{
  "hidden_size": 512,
  "num_attention_heads": 8,
  "num_key_value_heads": 8,
  "intermediate_size": 1728,
  "norm_place": "pre",
  "parallel_block": false,
  "init": "normal",
  "learning_rate": 0.000897,
  "beta1": 0.9,
  "beta2": 0.98,
  "warmup_steps": 415,
  "schedule": "wsd",
  "train_tokens": 683400000
}
MLP neurons of a small language model. Each row is named by its layer, matrix (gate and up: input weights) and neuron, and shows model dimensions 256-351. Each number is 128 + 24 x the weight over its row's rms, rounded and kept within 0 to 255. Numbers have three digits each. A neuron's up and down rows have the sign that makes its largest values positive.
After each neuron's rows, "fires on" lists the tokens most often at its 100 highest values on Wikipedia text that the model never trained on.

L16.gate393:129150081101098135147105132145110133136146151149124114095122131152141157164154113115099087152100133134160166140139125159143128134156118141119165116168156136129158151134136100116124137104079137119121126124149119163123092100101101093178133162105110102062150160127114087109161126110116107169
L16.up393:118084155145133138174119127110092137178138134108122133144116120124131140078108117158116113123114149126123145121127109083164133131137154144084161143103092154133116138136122168094116117134146127127119135139125101144114148142158104096098110126126087120162120122092098166160121097091119129124
fires on: " he", " in", " the", " of", " I"

L11.gate14:162159151114171097127153107126137094113169105180132106111149143164178141145113143097158136145115169123148188129159111124093128100115095118162135088112159069119074141091179127153140101145110139134126075147128140144129167076131138104096130112179154145139161128118156101134111131118145141156
L11.up14:189135174141129120102162152166148094090113182144122171131141117115123101092152112155157122138150106100123145135129127086111119122143137114082142080132117099150133120070142149118100162110158127131131104131141140111165170155103156121128121123128136132102112149131102132095133146090161133147
fires on: " ", " Dr"

L11.gate1269:128139105156109114121087108104081096111126136116130076116094158115134144170126140099126124126145095129101099137136209152101140102123109159133108095138116131151096105112136114157128150119178123104134132108139165082116138122112139159112143150087139147152112106094095113126158110123132124148
L11.up1269:135100095147137121083110090113091126110143133150136122112133117116166121142099163142177145098109094118138145131137130119081110122115128152138186141157115125158113176100110161091068117151103128103101120084133085140125100116113123119157145106120100155136168182153116103126107094143148091134
fires on: " as", " |", "4", " and"

L11.gate743:101092115113097091150125094107111163138153131111107143099124090119139116140169117137108123102099121120101111084162149119137124107115102150114117103111152156119143130079139147152137113111110125153155165100111142174136126114145122124130157129165147126126097106082124092135130142154139148129
L11.up743:140079091133137139113101127137113150154121159130123158132126116128145136133129170146136173112118112139172126120113140136176148121152147104171115112114133101163136160137164108118107121142093184139123143083104179137131121094087138134151154120143148123130143122138108178148090105127153136117
fires on: "==", "===", " =="

L11.gate1249:116134095138110108107123119138117136151144114118099105107129149122122122141137113151134118129073139160100109133168138107119130117143122153112124117172161114168161108096136144138155116110108143096130081140130125146118135135082159111134113191181145127148114113123151120127109130102137108138
L11.up1249:158098117137086139109126160125141116159113168139138137123118142124099070138129129127163149169116126114133125163101104146131115141138137106120132133113126103139147078113183113153133118179165156120142150098120098083136157122167135153087130177145138118142134139144128128111148100158109151194
fires on: ",", " "

L16.gate324:149090103119141127139102114119097133152143085135114133110143145140118083134122171111091128150112141174142166143099152113141100114125134134158122118116129162117155095143163144124093175117157177185125152102146123156147122130131091163160135160142142118165156164104084083080172126117138102147
L16.up324:142162113165143107154135124131130095152109119126146114167157162160096102137115169105133096173148151158085177117117140126123106129105126116146112144097128161147133091113151149161111190142171112127139113088122165134130128143119149169141120156154077138163167128106149137133125148135129117217
fires on: ",", " Votes"

L11.gate1377:106130144095181108161162108144187057177163166154108181136113156134144146119120148112126130155119145161158170107108093113117118129109130142126129120106154095136151121150170111124148187167125126145115099154126139133113195149125134103160092099118152121123161103159165185152150168104110157160
L11.up1377:105158154114131104139125151165131124154120127086143139117177119154153126127113124124139138149148114131146135145085128144082131125111122115147113099096123102095090106097106145109135135102120141129125113130147154145123114097093165083099142169124087140140074121165121099146158182168151103131
fires on: ".", " ", "\"", " of"

L16.gate443:113118125107147144111086158171151178140100085139133163091109157115109131129127141122105101102158150112114155091147125129142124111106098113135146131126113122101160115152116145113156171103121126138134096119148142124164093143144130061122134155098145127098169130189148148176112094174141095126
L16.up443:164126052144132144149151091147175143157130123110110119131130117146156141085107135137155133119142143126123128166139134140098128119109081161172112095144175102099110107182118162119149099118167096130103106186137102123164103108160130115126096135152132109134132144159128161128160113154151136160
fires on: "2", "0", "7", "born", "1"

L16.gate1720:105115092115154109083106116158153111153129090120133100135079140142115129086094138143118123099119126120114176144112147166104181128110109092126144166145150114094097115115095122111103171133113173093109132101106144102061146144165135083130159141134108077133152133134098113165111119135120070151
L16.up1720:134155075158142098091167178161133148145133145124128103106105157144108125117104141157136163110116111109115097109103127136077132125167111103140111114156142081157165127110085135118147103101123134146107112149094124126120137142133150091136112127139112129167166126127103128143113122173124146118
fires on: " a", " the", " his", "s"

L11.gate369:118127143113164138095123158156096151116163116149122092094138124129141140162144087102115140151096137119169156111095107122126074133137107134114149091152095119124141147119135078216116111152153131064072156180137147103090088130142099107099118131129126109100139118174167163134136123100122109142
L11.up369:113137155153124115140130112112118129125139131116107150129147136123094130083111112132103137094112128141098119131156132084116105117157133121122133132151141086172119080109166157129096072110166148148081155126165111105091156162104131191096112094090150144159134136110130126108100128123156148133
fires on: " \"", " the", " (", " in", " as", "=="

L16.gate1303:086144112149127149128157201130172109169142114158118119113101157139154103130100172065141165124132138157097144135085152132120113113133133139108135110152118124132110089112090146134130169087182140141177166123147097130152184143170098115145147143121115094160139147121110122115161122130145114161
L16.up1303:163151125131109102144103175109126127176112103144125143136126153146127078101145213115130160095139147104104138128138148141180103141125122130096122173076104152097141093129156156156144197127126156125136113104175156128141157145113160157147116121192176091117104138128123122139143142115126121133
fires on: ",", " of"

L11.gate780:101141120128117143086147137142129166150159144113089064039169162127117103129130145132129129103129151082119113112128132141128111136095053141115157100123081185117166103102151149117151163147125131120129129102136121146085084126123117132115130133148155114116107129094137093120115124150136118147
L11.up780:123129108091116153144112120131131136132151122136126127117142128122105124107130148132127139104175116089116140090100111113118127123121095133140158107081138162110161124147119127154104128157144123144139128121135103113172136129104148112118188112118163112138146127114093121119150147155131098116
fires on: ",", "),", ".", ")."

L11.gate761:128158096123131131150154109139124149129115123106133094106134116134118093149129090137146150099148138093086128092135142147114125108107096140110165091090134163101161131122179166131191136108131138135216114140115107105095107129083065107116167136141099091159146132118144117099099134154174137143
L11.up761:106146114142112139183125136115105107122144098122084079123150141111134157089117127120104134088101120128067114129169170175106110129095134134175144129137097152093156133128160115110155105106159088142159125108154144111059111156131138175135105076098129130146145155131133144113099110127110156106
fires on: " and", ".", "á"

L16.gate1580:127156156160151120126140120174146142137141126133159133149126133163134125099135162102158161094136141139111116147156092136139118107137145115138108138074109105100152117157116113134122128151127120144155102087137145146134136130155141085135148130131139100138112140090100134155125174129142089194
L16.up1580:121183122147131106142134106147143117151107170078148126123123153146149106067106175131140129109161129126137107140123110134126124151141123145192092130084147079075138113153140123120110117165174151181073111136157114160151137074137149132175118135131122097102102137137158138111129178111124100091
fires on: " ", " Sch", "J", " St", "C"

L11.gate677:147153098135148125114120134135136125115167118127130082086125137139140142122102115119140125071108124095142153096140152105090139135156078107134139116150100154113159082113121114140172145143088113121152098165164103124093100135116118106113138131135103132128119098133113152127096134162176155107
L11.up677:124117130167104163163145185114144146098128116133153121126083133120120126132111151113145159152107093122146130118138109118143122146158148126162105114143103183131106132159153135126131127098102141087138127115120115095103164113128147150073121145159167107113112150093158152123120172111118126122
fires on: ".", ",", " which"

L16.gate631:114133111167120144120109154135067095128153136123119061069130137111136109148124156124157113161130101171156110130136181126157134123121049159139104119120101144132102113101124128164117127073110216154124094116137118101095096144141147094131153100137135149148104140120123134123166104113109121111
L16.up631:128074143149169143111142118157092124127131122153121137121150135124119117059116111154133115126093083150090072122160140129115169156111128144102107132111135130115121129117137153110113117146152118176105166097115137122108136155182099080158152098115124133164152118156145115140106141118097126134
fires on: " |", ":"

L11.gate1265:139121146107119121141107113120117083108169091139164077106194176148150106092147168131161099150135106132157134115130127143130163132146106148125117090102096085127141102118104096116108116081144139111109097085125180096135109089125138084168116147148133168082122103126115134129116144123135135124
L11.up1265:126098137078146157117071095132081128086114119183120132127145098103101117146156124132156133100119074122149071126087160139135158145101118148151166109154156132099106139144095156147119132152130125122123133162133100121076118102110122104135097138156113112110152149114127120124105092127104188102
fires on: " |", " "

L7.gate1450:151112161126120097109118117120093142106142135117112131120151140118122168173136124121130132118116105107109114119123161159103111095167137143111085129113121130125195119052124131132111127119142108121139122121118170178104131080138114142126134163175149086093139162117116161130168157095118109169
L7.up1450:155071146141127086117130135132113154114118134090123119108150104111113091171119089131148156119119119143116110120137102153143107120177126109103120129107108143147133135117110135170108127112131062134105167107115197134163151124143135096117117127174104137135129125126132173151162147115135124134
fires on: "–", "==="

L11.gate656:122142097072156159121133146095133133159138105161147112072127088141139154099141156091144116127137168175123115115115163136103143121097118126128120147074107144149165119133139152093125167123131140168155033172123130117123151136096125113124154140137110134148130145079147145137095139142109146150
L11.up656:125104074152147164124114147103111119119064117060103083129160162107164121135149122136137119128107131061128114088153100144137123135147112107142124122125125149130134154180146125138117136137111105137139178109141162107129110113131172167122139102087141127118129138120110120100144112113104156134
fires on: " and", " |"

L7.gate1503:132099114138096086177140122135119096126103155096084094103156132127161093123158121134149173129116111106118142090120128138126162157116096147121085102099075188137137114121122108107136172140122161131142100108118173140142142118140161152173157130150093106124139149143073143140168163152155116080
L7.up1503:126103144149184142120157124133148127127135119131136117098126131142080127135125098127172125107123077144130097117153135139120139100155099087112114153138153125132127109121126117133105126131117136105129148112121144176153142095123130080139106167155149112071127140157117095180103112136136111156
fires on: "–", " on", " On"

L11.gate1202:160130118129096113131139134129130124135124120118153152101102118122151157120147134115145135146132136106133085098108171124174142088169126150122135084121143119123159116068145152140128138115094142127141133125143176153149092087136162133130131123128108136120129114138104095131141139133127113149
L11.up1202:114089136164128128065124122139150136184099138139134119123097113137171110076105114156178126102084089142155125138128132102172116150146150098129112105102103124130120120109119146097107110137104139081125172137097138164123157097083103126144096151134100132148086074050086169145144157190089141094
fires on: "\"", "===", " ===", ")===", "===="

L11.gate1052:090109099120109105123169123123122145120154114132124072079130107129144115147126148108120144156137107104098098132190131128147123132110103183113151127129144126132155121110194149170154132138116115101134125154130137126105105127134133184157180091137143137130149147112111042128139110099117118125
L11.up1052:119137119151089122111168167132187136164121089142123157148145147140089111117135122123117127129146133153153133141130130137157118144071106142126158161131136143131162116097138127161151202148097133096209117132136137100132164119138131140098121170114119126149131135114151130132142142127149194180
fires on: ","

L7.gate937:156111146157106091145120104150141139120102104079131120099125120146167143191075168154139145138114128155138085126167118166107128099127120148150149134121103092171153113116132117119116156145112167048122121140122126121123163105151096110158137110133150106144108140075112103086130156099143135169
L7.up937:129172106129159162102078132113129157075112119143116126133136082074134125136147121154118112099129124074142132094141138153113131126111142104108094152086135113139096108119083117157137119153128131120151149102131144121159098127147111126143090107141156115150143108163167103100128120105095155156
fires on: " number", "L", " Order", " den", " Mark"

L11.gate1389:102168084140179177118127126148111143145108162115122105120112164150122142147125117114123091146135098113083137115107105124133121153117120145100107140157134124140150105143163091155165150109180115173154112140154130148085138124148105115117135139124105129105065152098156187145129141125113101149
L11.up1389:116169163118140115090135139125137146125163108099164148129129147092132135153136113147112107141140158152133136137151130103104136134085133098122163109139164117121119111104099118132138133128139140115104088147148113147153129087138146132117121158113092148092127099129138131147156157093133113116
fires on: "\n", " years", "0", "5", ":"

L11.gate1188:117175118171144134124092103113138121141204096116148111105138142147124117163119090114125157139119136110122149098137112131114134116132039115116110118122126120144153082075105117112148135095141124162108095139137111138102140118155115083153137118160116123122114141169112112160137184099151119155
L11.up1188:121178126136161132157103123119149132143122166148170101123128151123131123153166120147115150127100140126152119126160111102092108074128125108094169144089101106096115134116110105088107115118125118158126112103197131158116120139128139113132140130128121136057097084138160129119122150112146110132
fires on: "\n", " by", ".", "0"

L11.gate1299:111146123137134095134133120142133162143167113135156069085137106129174097122105135120131156104120113108098112111141112112113132127105082124133149075133108128121160115082119137148138096127103130128102117126133112162164062146138098136131145134084095101113125157137131105130118140122152067123
L11.up1299:159140133131121151117120140110139156131126136117151083112130136131136149112141103132123122152079109067034122150134141135156130160073119139157179131134114124131125144155140170163167121127145125187105132134138110123113087135167109177083161121134193102159106111156114074102153099120136078191
fires on: "\n", ".", " This"

L16.gate462:135127133110154123103118140157144099145157115120128087107104147164140147152112178079096148092150128102120062123106108127107153174085109108143103099123126138111129116095110114119172150109136146149129090162098092092136156106143132141126166135174106103148118174083108113116101144142136070118
L16.up462:156156129126103140131127088153097134147152130118121120092107146146085139140133173123117129121125144142152113119092149119096171191072066099085158130137130115136133108082094209148124095112138149112135108126115106119141104149147186129114081136141102125140118172144102078134090117125129097102
fires on: " his", " and", " her", "s", " His", " |"